From a checkpoint of a small transformer trained on Wikipedia.
Size: 10 layers, MLP 832 SwiGLU, vocabulary 2048.
Architecture: LayerNorm before each block, rotary positions, no biases in attention or MLP, untied embeddings.
MLP neurons of a small language model. Each row is named by its layer, matrix (gate and up: input weights; down: output weights) and neuron, and shows model dimensions 144-207. Each number is 128 + 24 x the weight over its row's rms, rounded and kept within 0 to 255. A neuron's up and down rows have the sign that makes its largest values positive.
After each neuron's rows, "fires after" lists the tokens most often just before its 100 highest values on Wikipedia text that the model never trained on. A number after a token or word is its count.

L6.gate605 [118  91  85 136 104 105 116 170 144 110 134  90 134 124 126 166 109 106 157 131 132  92 128  94 161  93 130 124 143 129  89 109 131 113 139 156 100 163 150 152 133 122 141 105 106 193  97  93  94 126 110 111 132 142 128 139  93 117 140 164 178 171 153 139]
L6.up605 [137 156  97 129 205  93 141 124 152 157 121 115 123 136  87 173  94 137 180 118 110 129 156 105 133  90 142 128 121 111 135  99 168  60 121 111 138  77 121 102 112 162 135 146 140 154 143 111 148 125 155  87  97 134 137 112 143 144 118 138 131 110 135 141]
L6.down605 [124 133 119 118 126 102 116 144  61 182 137 116 125 131 123 130  93 134 169 144 159 134 115 139 137 143 148 133 121 106 140 161 136 111 130  83 155 118 131 137 122 155 138  93 131 143 163 106 130 117 122  79 153 139 100  98 116 126 104 113 129 126  84 150]
fires after: "==" 35, "===" 14, "born " 7, "(" 6

L2.gate783 [129 119 123 132 127 128 133 117  91 131 148 177 132  92 140 124 119 125 110 128 138 144 143 109 161 148  45 131 116 119 116 147 153 168 127  97 111 173 172 124 106 158 131 122 144  99 134 140 127  90 137 104 159 120 123 145 103  98 173 132 177 121 146 144]
L2.up783 [115 113 127 142 154  94 120 136 111 142 136 146 118 104 141 152 152 123 128 117  99 151 137 122 164 129 121 151 140 125 111 106 137 158 129 127  83 114 153 107 111 146 135 141 113  90 178  98 185 114 179 140 116 145 104 105 142 130 113 163 191 126 117 151]
L2.down783 [128 139 125  97 136 119  47 114 137 109 120 113 119 123 102 136 127 108 125 134  93  79  93 149 171 147 111 122 148  92 133 131 131 103 136 131 125 129 125 163 128 131  79 134 131 120 141 125 129 164 119 148 161 142 155 117 105 204 107 139 114 121 130 121]
fires after: "==" 78, "===" 13

L6.gate732 [111 100 141 126 124 119 171 116 105 153 119 139 128 164 148 111 137 103 127 124 129 161 153 110 119 143  85 141 130 132 100  96 130 112 140 136  81 110 161 105 120 101 155 103 117 119 138 110 183 141 170 120 162 100  89  84 128 123  96 119  66 113 126 143]
L6.up732 [144 171 107 118 142  90 105 145 144 130 117 104 110 133  78 122 149 145 138 133  95 133 110 126 114 124 171 106 161 155 163 141 155 135 128 121 147 106 127 112 120  98 131 125 102 117 128 160 127 113 103 134 157 100 139 139 126 170 121 133 128 197 117 149]
L6.down732 [122  99 149 118  98 142 199 119 143 115 131 156 115 122 133 125 140  96 126 124 152 106 103 112 157 116 107  97  96 123  54 138 129 117 136 160 100 162 131 163 109 157 124 108 158 171 141 131  88  76 119 108 121 146 174 124 166 138 143 105 162 152 162 144]
fires after: "w" 30, "g" 14, "W" 12, "h" 11, "wh" 6

L6.gate412 [126 151 124 138 116 133 132  95 141  94 161 111 135  97 160 135 131 120 124 148 135 108 143 122 113  84  96  95 144 140 120 132 128 121 143 110  81 139 122 150 180  90 120 150 125 140 124  85 132 157 128 119 182 162 122 160  71 156  96 128 145  71  87 149]
L6.up412 [105 145 144 149 145 123  97 120  93 135 133 159 155 142 158 137 132 105 162 125 125 139 153  98 142 104 124 177  89 114 155 148 125  87 143 159 116 102 170 121 140 113 104  83 100  78 107 131 101 147 165  89 137 169 111 127 130 115 108 144 114 117 110 127]
L6.down412 [111 133 114 154 136 163 112 112  86 149  69 145 160 157  99 135 135 175 139 106 117  95 150 106 134 166 119 114 136  93 142 126 111 112  84 115 195 129 165 126  89 114 145 177 116 116 157 151 140 122  95 102 148 150 134 110 159  94 112 113 112 118 133 127]
fires after: "D" 28, "d" 10, "w" 9, "W" 8, "K" 7, "St" 6

L6.gate282 [159 111 116 183 155 143 145 129 148 176  88 106 107 149 137 140  90 129 133 113 123 132 142 123 156 127 102 164 124 145  83 128 116 119 131 186 114 112 110 132 130 103 103 134 128 147 132  94 118 147 149  93 130  87 149 162 129 104 126 163 159 124 127 150]
L6.up282 [100 178 125 158 117  90 128 120  88 122  94 142  99  58 131 115 140 104 129 156 121 125 169 127 110 114 140 108 137  87  93 117 119 149 111 150 122 105  66 105 149 117 135 137 125 114 113 113 161 135  87 149 124  96 181 155 117 131 120  86 129 131 155 162]
L6.down282 [104  98 144 106 142 139 156 117 150 179 166 136  94 158 156 121 126 112 117  67 128 123 124 132 124 145 180 137 134 117 136 131 133 115 151 135 135 119  98 113 138  99  83 143 151 106 131 137  68 154 115  92 118 102 100 159 112 155 162 142 102 150 114  91]
fires after: "C" 47, "c" 12, "e" 12, "P" 12

L2.gate603 [125 103 106 100 144 169 120 119  81 152 121 167 132 125 178 133 171 137 160 137 128 108 125  85 141  92  96 177 126 106 116 165 145 137 110 100 107 156 121 102 145 116 149 129 127 125 108 171 126 114 145 122 158 123 125 103 119  78 122 121 111 123 122 152]
L2.up603 [132  82 116 111 177 116  95 123 107 105 122 116 122  66 117 132 133 144 133 134 162 184 131 122 123 127 126 157 129  91 104 140 134 164 148 144  82 145 140 120 151 150 132  98 157 134 126 171 136 110 147 129 166 157 108 144 107 105 150 117 138 139 134 146]
L2.down603 [152 127 118 136 115 129 117 142 117 153 124 102 100 181 148 144  80 109 136 110 109 112 138 132 161 156 113 121 140 104 100 124 199 108 116 131 120 122 136 141 159 136 135 129 139 127 126 136 162 141 100  89 159 143 109 147 107 145  98  97  99 132 190 138]
fires after: "==" 74, "===" 25

L6.gate593 [ 82 142 138 163 108 129 147  73 151 106 115 136  99 169 123 133  65  96  98 105 129 125 128  88 143 120 157 108 137 136 126 126 117 136 126 135 131 135 171 160 144  87 114 113 124 144 113  66 132 150 110  98 162  96 142 132 165 150 144 162 122 139 147  71]
L6.up593 [112 108 153  99 144 117 155 146 131  81 138 158 153 107 125  98 120 143 162 125 127 112 113 117 137 107 168 108 134 150 149 164 143 165 124 143  98 109 154 114 129 126 138 110 161 107 119 101 170 108 126 134  93 136  84  74 151 156 151 164 131 103 186 124]
L6.down593 [132 150 124 135 134 172 133 157 148 105 129 132 120 128 147  88 100 128 131 117 128 140 114 151 125  91 172  94  91 144 129  91  68 117  87 152  99 134 164 126 139 129 178 121 140  78 137 158  72 157 109 180 116 122 167 147 112 123 116 104  85  93 135 170]
fires after: "f" 30, "F" 28, "M" 10, "ef" 8, "m" 5, "al" 4

L6.gate548 [125 110 136 142 141 108 130  82 152 135 101 142 146  95 113 161 114  77 103 112 125 135 110 150 160  97 124 126 139  99 127 121 138 128 123 146 146 116 168 144 128 139 112 135 143 108 125 138 182 180 171 113 117 149 158 134 112 114 120 124 177 157 119 109]
L6.up548 [160 120  77 134 139 117 149  82 167 150 154 131 112  99  81 124  81 121  97 139 118 132 113 112 160 135  93 129  83 134 130 156 128 134 170 160 177 123 148 170 112 149 111 164 148  76 118 125 119 107 162 102  87 104 141  87 141 124  91 135  86 134 127 106]
L6.down548 [118 130 115 113 149 136  89 165 118 135 118 120 133 143 131 109 123 134 144 128 122 124 136 148 138 151 106 114 141 119 139  96 111 105 127 153 111 100 123 122 139 103 133 184 166 142  78 113 151 134 121 155 125 107 121 163 171 127 139 158 110 122 101 145]
fires after: "F" 19, "c" 10, "f" 9, "comm" 8, "18" 8, "before " 6

L6.gate794 [122 176 145  93 106 135 146 115  95 146 100 122 113 140  87 123 104 109 124 158 115 115 149 114 105 114 126 119 121 117 110 154 145 111  81 159 123 116 113 150 166 138 149 125 128 131 170  90 116 107 131 115 168 129 152 149 132 146 111 119 119 127  91 143]
L6.up794 [130 123 116 128 124  85 106 120 110 136  99 123 149 142 135 101  91 137 165  88 192 116 110 103 144 134 154 127 101 164 172 174 141 101 105 157 169 152 127 181 138 142 149  86 103 107 121 143  79 137 100 115 141 118  72 117 104 142 141 143 131 144 113 135]
L6.down794 [108 159 112 112 127 103 157 162 122  97 151 147 116 102 119 145 157 140 110 138 134 149 140 132  92 127 120 119 116 129 155 110 125 165 142 130 119 110 121 115 106 120 150 146 128 163 124 148 143 149 173 103 116  83 153 173 143  83 108 144 105 120 140 146]
fires after: "T" 50, "N" 11, "t" 9, "an" 4

L6.gate395 [ 98 132 136 158 152 100 152 150 120 167 137 147 143 128 121 137 167 124 155  98 156 153 124 115 139 124 159 108  91 143 102 158 135 140 151  99 107 111 135 117 130  60 115 100 104 136 180 133 152 159 106 113 145 125 165 154 149 143 118 106 140 125  95 137]
L6.up395 [108  94 160 147  94 101 143 133 144 193 106 158  73 105 125 147  84 167 140 106 115 139  95 176 156 121 161 124 112 104 156 141 159 133 164 130  95 147 117 124 137 107 147 121  68  95 120 124 125 166 125  90 108 108 122 127 107 154 128 129 173 112 111 140]
L6.down395 [144 134 126 136 146 132 122 130 115 176  86 148 116  90 115 114 173 116 155 167 109 100 126 143 144 134 107 152 141  99  97  96  82 163 107 126 124  98 128 112 124 150 125 148 152 173 159 177 145 122 127 131  91 132 119  95 120 149 128  91 106  94 119 119]
fires after: "c" 22, "p" 13, "Tim" 7, "B" 6, "W" 6, "pp" 4

L2.gate514 [ 97 109 142 105  89  86 131 100 105 133 105 174 124  96 129  85 127 111 137 129 132 138 120  94 126 163 118 119 111 139 124 146 117 161 144 103 138 118 128 126 154 108 123 134 136 107 113 136 120 142 126 130 113 105 151 123 155 122 150 100 111 138  78 104]
L2.up514 [145 125 119 118 150  91 143 136 113  81 178 156 131 117 115 127 160 172 154  62  95 134 158 131 151 135 147 123 137 134 133  85 154 177  97 106 157 116 131 178 119 123 163 102 121 123 143 103  93 151 127 126  92 144 137 147 149 124 103 131 140 175  89  77]
L2.down514 [104 130 131 116 119 124  82  84 135 110 115 125 129 106 104 152 162 165 171 179 142 145 106 161 152  99 125 116 164 133 140 145 112 130 109 127 151 126 100 124 109  94 129 137 102 134  96 128 161 109 147 182 170 124 167 206 162 100  95 109 112 152 158 126]
fires after: "Y" 14, "m" 13, "I" 7, "M" 7, "'" 6, "H" 5

L6.gate105 [ 92 162 109  90 138  92 120 111 114 102 107 131 119 133 116 171 130 106 136 138 156 142 165 119 136 112 127 118 108 131 118 113 122 158 168 149  99 106 125 125 107 142 135 109 148 128 127 126 108 158  89 141 159 156 144 193 145 144  95 125 115 120  87 148]
L6.up105 [119 158  94 131 166 112 140 163 128 136  96 124 113 129 100 108 111 133 131 123 160 114 138  98 161  93 141 138 126  96 126  76 111  69  97 170 150 144 153 137 137 180 143  98 143 103 124 115 107 180 120 136 118 123  61 103 139  98 156 148 110 122  98  72]
L6.down105 [161 113 110  88 109 130 124 115 159 133 107 122 132  92 111 107 132 112 143 136 127 138 144 141 113 119 116 156 167 136 114 152  93 136 159 155 104 113 100  89 147 127 120 150  76 125 120  95 111  76 104 118 135 125 125 120 101 134 116 157 140 124 148 162]
fires after: "C" 20, "O" 18, "E" 10, "c" 8, "I" 8, "eb" 8

L6.gate807 [115 132 138 117 132  85 128 110 117 112 110 110 143 147 116 160 113 122 117 131 129 157  91 107 184 100 134 122 151 144  94 170 104 171 195 151 124 128 127 143 128 108 146  91  99 164 122 140 159 149 135 104 164 131 136 134 131 161 161 127 107 146 117  99]
L6.up807 [154 143 100  94 133 118 129  97 151 152 106 140 112 140 136  96 107 115 167 129 115 160  90 109 107 125 108  99  96 129 144 143  83  95 130 153 131 126 140 118 147 104 154 144 134  98 118 128 146 129 118 167 154 121 108 148 119 113 105 147 140 109 124 147]
L6.down807 [130 122  90 105 128 106 151 164  82 107 151 123 112 137 120 100 148 156 168 196 129 151 120  94 116 101 162 143 117  96 157 116 147 114 153  77  88 129 125  78  84 107 120 120 154 150 114 107  98 134 136  99 133 136 140 158 154 130 155 137 115 130 131 159]
fires after: "S" 29, "F" 14, "M" 14, "f" 8, "sh" 8

L3.gate479 [116 103  96  76 153 149 153 161 127 159 130 150 126 166 142 101 114  81 108  89 125 142 138 144 129 111 111 121 126 157  98 141 101 117 192 120 149 145 126 112 139  85 183 158 130  93 161 162 112 149 116 148 141  88  98 114 134  94 114 172 117 175 123 135]
L3.up479 [ 92 133 132 168 125  92 151 102 141 111 132 147 146 120 161 116 132 127 156 156 152 140 133 126 154 115  85  99  83 113 111 122 153 154 164 130 108  81 110 113 169 115 148 134 165 121 137 127  63 149 158 101 112 101 117 116 121 108 160 122 129 140 145 153]
L3.down479 [112 130 149 108  95 157 116 166 135 138 156  83 121 141 109 144  70 131 139 116 116  77 135 155  98 107 138 150 135 124 148 112 135 122 114  99 136 116 139  97 130 127 126  98 148 141 176 107 126 135 106 102 159 126 152 150 104 133 158 173 130 124 126 128]
fires after: "==" 44, "R" 6, "S" 5, "G" 4

L3.gate496 [119 105 113 122 155 120 167 113 128 114 147  79  86 134 163 126 157 113 159 155 123 109 130  99 140 104 169 104 103 134 125  81  79 161 117 146 156 122 145 168 137 175 117 110 146 119 114 188 133 120 174  93 114 133 107 142 127 108 115 137 126 140 129 108]
L3.up496 [113 124 123 131 182 143  72 153 151 101 155 170  99 117 150 139 128 163 132 138 149 102 144 139 116 106 177 108 102 127 145 108  85 103 127 142 103 117 102 135 106 155 130 109 131 151 157 117 178 142 154 120 139 149 163  80 136 104 162 134 148 126 116 112]
L3.down496 [132 115 154 152 133 138 177 137 129  85 121 159 162 138 164 135 119 137 162 104 143  86 125 110 128 109 121 122  96 125 117 177 132 137  93 127 126 120 175  61 138 133  86  80 172 101 140 154 129 133 106 171 140 126 112 135 113 169 160 123 128 140 141 123]
fires after: "5" 15, "1" 10, "0" 10, "2" 9, "7" 8, "8" 8

L2.gate12 [119 151 141 115 112 149 146  81 131 142 155 170 146 144  75 142 100 152 155 129 141 171 116 134 156 130 149 109 124 146 117 129 121 123 132 117  96 105 134 165 128 128 119 131 148 118 145  94 141 106  86 124 127 114 144 131 134 103 141 147 121 119 110 129]
L2.up12 [167 117 146 150 123 153 113 106 116 137  99 142 108 106  88 114 168 161 143 121 149 138  82 116 145 128 139 140 127 111 115  68 128 178 120 130 124 165  97 136 106  96 159 159 117 161 102 142 112 152 122 132 103 140 154 130 124 153 141  83 136 180  80  90]
L2.down12 [187 125 117 129 128 118  87  88 141 107  80 111 132 106  92 103 134 132 121 159 177 139 115  88 170 160 103 120 122 126 111 125 102 124 175 133 128 120 108 152 161 101 113 134 139 123  98 136 125 133  80 121 149 117 135 141 115 140  95 112 111 168 126 136]
fires after: "m" 17, "W" 13, "M" 11, "w" 9, "B" 7, "y" 7

L6.gate413 [123 131  74 131 127 160 122  99 149 138 107 152  95 171  80 115 117 153 146 144 126 126 128  98 128 117 145 115 116 147 128 128 102 102 120 101 167 138 150 112 115 137 128 118 136 180 122 118 142  79  84  92 155 154 132 137 153 120 136 177 149 151 119  85]
L6.up413 [142 148 112 143 103 110 146 154 136  74 137 128 142 132 155  60 128 113 139 174 119 164 132 122 107 124 142  95 134 156 136 133 180 123 168  97 154 146 134 115  68 141 113 116 137  78 139 157 134 108  84 129 139 172  80 166 106 137 117 119 109 136  91 175]
L6.down413 [156 114 137 139 113 118  70 153  87 177  64 159 120 190 111 117 127 139 116 111 133 147 129 188 143 161 127  91 162 126 102 136 153 157 118 109 166 114 103 102 129 140 169 136 157 130 171 137 127  82 163 125 147 119 118 120 144 123 125 129 136 129 157 156]
fires after: "N" 29, "R" 19, "T" 12, "n" 6, "m" 6

L2.gate161 [119  73 160 151 136 133 132 118  87 117 144 103 135 105 120 121 152 110 157 117 111 127  92 110 110 106 107 138 163 134 109 107 130 161 123 143 114 158 124 130 126 146 163  97 100 165 117 131  92  87 136 106 137 167 123 112  84 104 128 139 155 166 154 147]
L2.up161 [132 105 182 136 131 130  89 109 114  96 123  99 149 145 136  95 124  83 173  81 110 101 104  79 136 119 157 116 164 110 138  98 122 123 131 119 120 106 142 175 127 144 133 106 127  99 151 154 112 116 157 147 119 133 135 138 120 153 133 160 135  98 130  98]
L2.down161 [112 132 147 151 130 158 165 113  70 124 111 112 175 121 110 126 116 128 138  69 127 102 112 142 129 128 146 178 128  81 136 159 118  98  99 113 157  94 134 134 114 141 146 131 113 133 118 107 114 173 111 119 109 152 118 176 101 154  99 128 159 107 127  81]
fires after: "==" 24, "===" 14, "T" 10, "| " 7, "t" 5, "on " 4

L6.gate248 [100 122 101 148 104 122 144  74 114 131 120 151 118 130 124 142 126  78 147 139 134 128 116 110 150  95 136 132 142  67  96 106  99  93  93 118 113 125 150  87 117 126 153 113 141 124 103 103 164 134 104 125 116 187 147 111 134 126 123 146 131 146 111 155]
L6.up248 [107 168 140 167 133 105 118  97  84 142 117  96 107 146  95 114 142 101 120 134 161 166  99 136 131 135 130 132 118 131 132 128 117 145 158 111 116 133 136 135 136 127 182 153 119 147 111 120 110 158 162 152 163 166 103 108 112 125  90 122 143  76 130  85]
L6.down248 [120 160 110 120 136 101 137 130 103 117 132 139 144 113 159 140 140 141 152 124 111 118  85 144 131 133 108 193 103 132 122 147 114 155 115  99 124 124 111 126 158 133 105 159 131 182 145 135 154 110 140  94 145  96 118 107 130 127 132 165 155 149 107  93]
fires after: "d" 17, "W" 12, "D" 11, "Th" 5, "le" 5

L6.gate686 [137 113 111 104 149 110 126 137 147 139 110 104  92  90 129 122  87 135 141 114 124 101 185 109 156 130 128 154 135 145 109 115  78 167 130 162 115 126  94 120 105 138 118 132 135  72 118  99  91 122 137 116 109 126 119 147 127 114  73 145 112  92 136 115]
L6.up686 [123 116  84 116 151 119 105 112 142 161  82 144 126 123 144 103 116 102 189 162 118  87 144 129  93 121 133 144  89  95  89  61  97 117 150 170 138 156 118 158  97 110 197  91 147  84  84 187 163 136 116 128 102  80 127 130 136 140 152 163 129 130 157 158]
L6.down686 [ 95 132 126 132 128 118 133 145 124 125 165 151 153  96 142 144 136 141 105 130 154 121 119  96 134  91 142 127 146 174 141 139 140 137 176 123 118 133 130 121 145  72 111 157  94 112 100 104 165 125 145  96 112 148 130 139 150 115 113 144 108 108 118 136]
fires after: "c" 23, "C" 19, "g" 5, "received " 4, "p" 4

L2.gate421 [145 136  89 160 159 138 152 132 107 153 120 114 141 123  80 110 146  71 124 141 105 151 115 133 156 133 147 116 118  79 147 101  97 130  84 110 139 117 100 113 127 119 150  85 204 146 156  88 129 160  90 107 138 147 143 107 151 106 161 128 111 107 144 162]
L2.up421 [109 144 112 111 169 100 150  99  98 167 115 158 155  99 168 142 116 121 116 106 122 104 116 105 116  85 174 138 130 157  82 147 121 143 135 101 136 164  92 143 131 108 132 106 144 118 112 140 100 120 156 144 100 142 100 154  87 118 123 152 142 160 164 152]
L2.down421 [115 167 144 120 115 126 183 113 135 138 116 132 124 124 152 136 110 124  96 126 142 159 146 116 103 130 124 142 177 143 104 144  95 141 107  97 141 107 121 134 101 133 122  83 150 112 144 108  98 176  84 129 140 154 114 117  87 147 157 141 133 150 134 117]
fires after: "D" 11, "O" 9, "M" 9, "L" 8, "A" 7, "W" 6

L6.gate571 [130 143 128 125 101 110 108 124 104  84 108 108 145 152 123 184  73  82 140 139 152 127 120 145 130 149  81 163 129 139 119 149  72 142 121 156 131 115 130 107 132  82 113 146 109 115  91 140 171 159 147 124 142 191 139 156 157  99 143 174 136  95 106 152]
L6.up571 [148 132 109 175 150 109 144 112  97 108 127 146  99  96 132 133 156 109 144 165 146 128 139 122 131 130 114  97 122 131  74 120 123 121 104 115  86 147  97 119 113 101 143  96  85 135 124 147 166 115 141 124 124 125 102 137 117 127  95 189 121 118 104 140]
L6.down571 [142 141 102 134 175 127 142 109 121 176 103 155  92  96 142 120 154 139 157 129 149 138 129 132 153 158  78 118 140 115 146 143 120  98 133 116 130 101  95  83 137 127 133 136 131 156 123 132 120 132 128  87 152 107 147 137 126 137 179 150  95  95 101 168]
fires after: "W" 38, "w" 11, "D" 8, "Th" 6, "War" 5, "T" 5

L6.gate690 [136 142 163  98 135 135 110 128 104 128 122  87  94 136 145 111  87 143 100 153 139 148 143 150 125  66 174 122 104 110 115 123  88 144 119 141 128 131 165  72 131  47 178  89  92 149 119 129 167 155 125 139 159 142 128 112  95 134 127 172 113 132 132  99]
L6.up690 [149 157 127 114 132 121 105 149  97 138 126 116 115  91 114 117 105 106 144 136 108 139 153 139 111 125 111 160 104 149 145 124 106  96 150 160 117 114 115 115 129 128 145 142  78 115  93 169  97 141 115 114 126 162 135 136 139  87  99 109 156 138 162 150]
L6.down690 [138 134 109 133 118 135 143 114 125 112  76 151 128 168 136 108 117 118 157 119 150  91 122 128 144 161 152 185  97 134  91 176 129 121 108 151 126 136 132 153 145  95 107 179  86 155 124 162 102 118 116 147 122 114  87 147 120 162 157 109 108 148 111 165]
fires after: "h" 17, "H" 14, "k" 7, "w" 5, "dr" 4, "W" 4

L6.gate583 [100 124 137 144  95 157 146  85 178  75 130 126 162 158 155 161 146 118 160  75 156 109 110 104 103 143 115 115 135 150 146 138 125 160 151 112 127 145 133 116 139 121 114 140 106 102 105 134 131 131 142 101 186 112 174 144 102 145 106 122 162 109 140 127]
L6.up583 [126 117 140 145 107 150 120  95 179 139 158  98 147 115 116 133 136 140 101 126 105 124 144 138 109 164 122 111 142 102 111 119 127 190 141 138 133  88 115 141 158  75 157 127 100  89 109 137 146 146 165 114 143  85 119 126 137 144 118 107 168 108 112 149]
L6.down583 [133 145 122 111  71  90 165 152 128 139 136 172 101 193 100 120  93 142 118 107 134 115 142 117 160  92 144 109 168 108 138 102 109 163 133  97 138 163 127 110  81  75 151 162 147 107 130 102 133 128 112  91  82  90 147 156 147 129 152 120 157 128 143 146]
fires after: "L" 31, "R" 15, "S" 10, "F" 9, "G" 9, "D" 7

L6.gate549 [110 138 105 124 165 136 168 141 187 122 131  97 120  97 143 120 117 139 151 117 133 119 148 113 159 106  87 106 152 153  76 110 121 131 141 119 131 156  98 122 116 104 110 137 151 174 132 132 130 173  85 104 107 115 136 167 116 124 116 112 129 157 126 126]
L6.up549 [115 146 108  61 101 180 115 101 164 176 131 105 121 130 109 143 118 136 148 120 130 133 152 117  90 125 136 119  99  87 142 133  97 130 155 141 119 114 140 130 155 123 127 108 134 124 108 177 129 197 118  93 178 109 151 157  91 120 125 115 148 164 118 142]
L6.down549 [117 114  99 132  92  96 143 138 107 114 134 178 138 125 106  89 102 107 137 164 131  91  77 116 114 111 151 115 151  95 158  90 123  94 121 161 142  86 134 118 137 135 139 123  75 117 145  81 115 130 128 150 104 101 157 104 178  97 133 145 141 153 107 143]
fires after: "P" 32, "p" 10, "C" 5, "com" 4, "sup" 4, "m" 4

L6.gate671 [131 102  81 117 112 146 166 146 155 117 161 127  96 115 145 137 152 158 147  76 154 126 129 115 114 118 122 162 130  88 117 135 109 111 156 147 140 106 114 113 122 105 135 114  56 127 160 119 141 148 173 132 137 158 114 124 117 140 128 183 111 127 122 134]
L6.up671 [125 177 137 106 136 113  99 116 120 120 110 117 146 102 134 125 178 147 147 129 121  95 149  84  95 144 101 142 111 145 176 171 144 146 118 139  98  88 153  91 118 142 136  81 150 154  83 183 140 182 109 140  97 155  97 124 121 131 136 145  79 154 123 108]
L6.down671 [117 125  99 145 129 123 122 100  94 128  91 165 116  99 136 191 137 153 116 143 136 163 129 121 128 130 143 122 112 116 144  98  76 177 108 131 157 147 133  87 108 171 108 164 151 132 116 125 101 141 112 133 108 134 173 153 114 107 122 123  89 107 140 113]
fires after: "w" 26, "r" 6, "ad" 6, "sid" 5, "d" 4, "f" 4

L2.gate123 [128 130 153 112 132 101 154  94 100 151 135 101 146 134 114 145 111 123 138 168  79 117 176 142 152 139 155 130 110 151 128  81 125 167 123 154 114 111 129 167 157 147 158 125 138 144 153 116 125 169 151 141 133 107 151 120 137  92  90 136 129 125 125 130]
L2.up123 [130 111 134 140 119 138 135 151 100 131 160 132 120 126 168 141 156 145 134 105 108 137  87 130 143 107 139 153 109 121 101 126 133 129 118 132 116 109 128 164 115 137 110  77 130  58 121 107 112 161 120 113 115 133  87 156 147  84 110 161 153 125 106 144]
L2.down123 [112 111  75 157 152 124 145 159 168 141 131 145  98 139 171 129 119 149 104 150 158 118 158 161  91 153  86 124 159 134 123 148 128 115 138 105 125 113 110 139  82 149 125 130 164 122 127 123 144  90 113 137 178 132 142 141 108 131 178 103 162 169 111 123]
fires after: "D" 14, "G" 12, "M" 9, "A" 9, "L" 8, "F" 7

L6.gate294 [ 99  72 120 133 131 172 145  91 143 131 130 133 158  97 172 130  94 104 105  99 142 128  84 117 107  84 170 105 109  99 156  96 133 169 121 172 133 131 144 140 141 102 178 123 173 116 119 103 120 161 143 128 160 119 136 110 105 119 122 114 130 105 148 145]
L6.up294 [ 89 139 127 134 112 119 128 108 122 103 101 125 145 155 113 124  89 119 130 127 154 115 120 128 111 167 167 107 117 153 123 151 128 148 161 164 138 129 144 134 126  94 137 160 103 121 103 148 122 141 128 109 152 134 131 134 172 180 119 156 133 133 163 110]
L6.down294 [ 96 133 109 114  95  98  74 137  79 129 150 119 120 120 106 131 112  97 122 119 117 121 145 121 126 160 117 118 120 108 174 128  90 155 107 124 127 130 125 125 115 148 147 173 128 137 136 153 138 154 135 146 116 109 139 136 152 168 139 162 119 110 145 113]
fires after: "F" 26, "f" 24, "L" 12, "S" 9, "Sh" 8, "l" 7

L6.gate806 [104 117 120 150 160 121 163 153 136 136 117 138  84 141  83 137 107 176 159 122 110 126 113 101 113 105 117 106 152 131  83 106 110 167 141 115 151 114  81 128 139  95 148  92  92 117 108 130 161 129 109  96 162 143 177 119 134  99 110 170 137 125 145 156]
L6.up806 [132 147 129 170 122 163 120 121 121 136 151 131 134 150 109 111 117 150 119 152 150 116 170  90 138 106 120 110 141  91 117 127 156 128 115 132 128 115 150 143 156 107 122 142 102 161 168 131 138 107 175 126 163 110 102 147 149 102 121  84  91 139 144 124]
L6.down806 [127 128 112 151 154 170 161  94  86 139 130 111 128 121 138 148 114 158 120 160 141 134 147 127 159 145  85 129 114  94 133 114 156 168 145 101 140 156 151 200 103 100 131 134 144 108 155 120 143 129 146 124 115 109  76  98 165 101  69 119 139 140 130 108]
fires after: "\n" 38, "." 29, "sist" 5

L6.gate586 [156 132 127  93 110 117 147 110 134 168 119 128 118 151 138 141 121 105 116 138 154 102 112  79 158 133 115 129  96 135 132 145 142 139 116 161 142 151 170 160 138 167 138 122 160 139 132 112 163 126 121 108 142 125 117 127  96 154 139 116 130 110 145  97]
L6.up586 [113 140 119 151 134  93 116 136 118  98 119 108 136 126  93 156 117 111 156 164 120 136  99 121 159 114 120 149 157 135  85 150 178 126 119 152 164 157 129 151  65 158 171 146 142 103 119 103 101 112 110 157 125 102 119  93 121 163  96 113 102 119 162 156]
L6.down586 [124  82 151 126 156 159 123  96 142 163 129 101 135 132 110 168 135 117 119 148 160 110 143 133 119 123 133 122 155 124 112 151 161 154 137 157 111 105 126 147 124 160 120 142 105 184 104 100 110 112 140 169  97 158 142 150 155 120 142 141 153 144 142 124]
fires after: "T" 23, "M" 15, "An" 9, "N" 7, "G" 7, "A" 4

L6.gate415 [114 143 114 166 171 128 147 149  82 120  93  94 124 135  97 129 108 137 166 127 116 158 145 115 136 144 131 141 135 111 105 141  74 117 127 141 158 104 135 124 104 126 168 120 147 123 107 129 142 112 120 115 128 126 132 153 139 134 153 142 118 130 152 121]
L6.up415 [105 142  73  86 129 129 147 116 115 147 126 129 120 166 147 111 136 105 129 139 152 132 126 162 106 105  99 132 162 102 126 119 107 140 135 127 105 112 139 131 140 114 107 180 116 150 181 119 126 149 128 134 144 145 113 116 114 125 123 134 114 118 126 137]
L6.down415 [139 123 146 102 121 144 180 138 146 118 114 152 138  96 145 121 136  98  97 107 124 129 126 124 180 113 106  90 160 157 149 146 139 125 115 121  88 132  99 159 143 117 120 128 141 109 163 159 141 178 114 109 116 134  88 144  82 135 115  68 163 164 141 122]
fires after: "\n" 80, "ate " 7

L3.gate15 [127 111 133 116 187 105 140 118 104 169 136 141 105 159 164 122 153 136 124 150 169 135 104 157 154  84 148 164 127 128  71 155 124 104 125 128 123 163 169 141 163 147 115 139 146 152 129 156 137 138 144 121 141 147 118 114 130 141 128 139 128 122 118 168]
L3.up15 [ 94  99 126  78 131 149  99 118 123 137 122 139 127  94 142 140 160 112 126 137 128 178 110  81 131 116 159 140 142 142  84 136  89 115 142 108 118 141 113 126 113 155 137 111 187 105 130 124 119 145 163 145 120  95 101 104  92  83 146 134 127 180 112 157]
L3.down15 [146 159 120 112 126 147 112 152 146 151 107  92 105 139 145 114  91  83 159 138  91  67 127 101 156 133 144 104 132  93  95 153 184  93  93 132 134 129 157 119 144 131 134  96 115 128 124 116 116 132 101 121 149 117 127 166  96 135 111  95 106 133 148 131]
fires after: "==" 53, "===" 45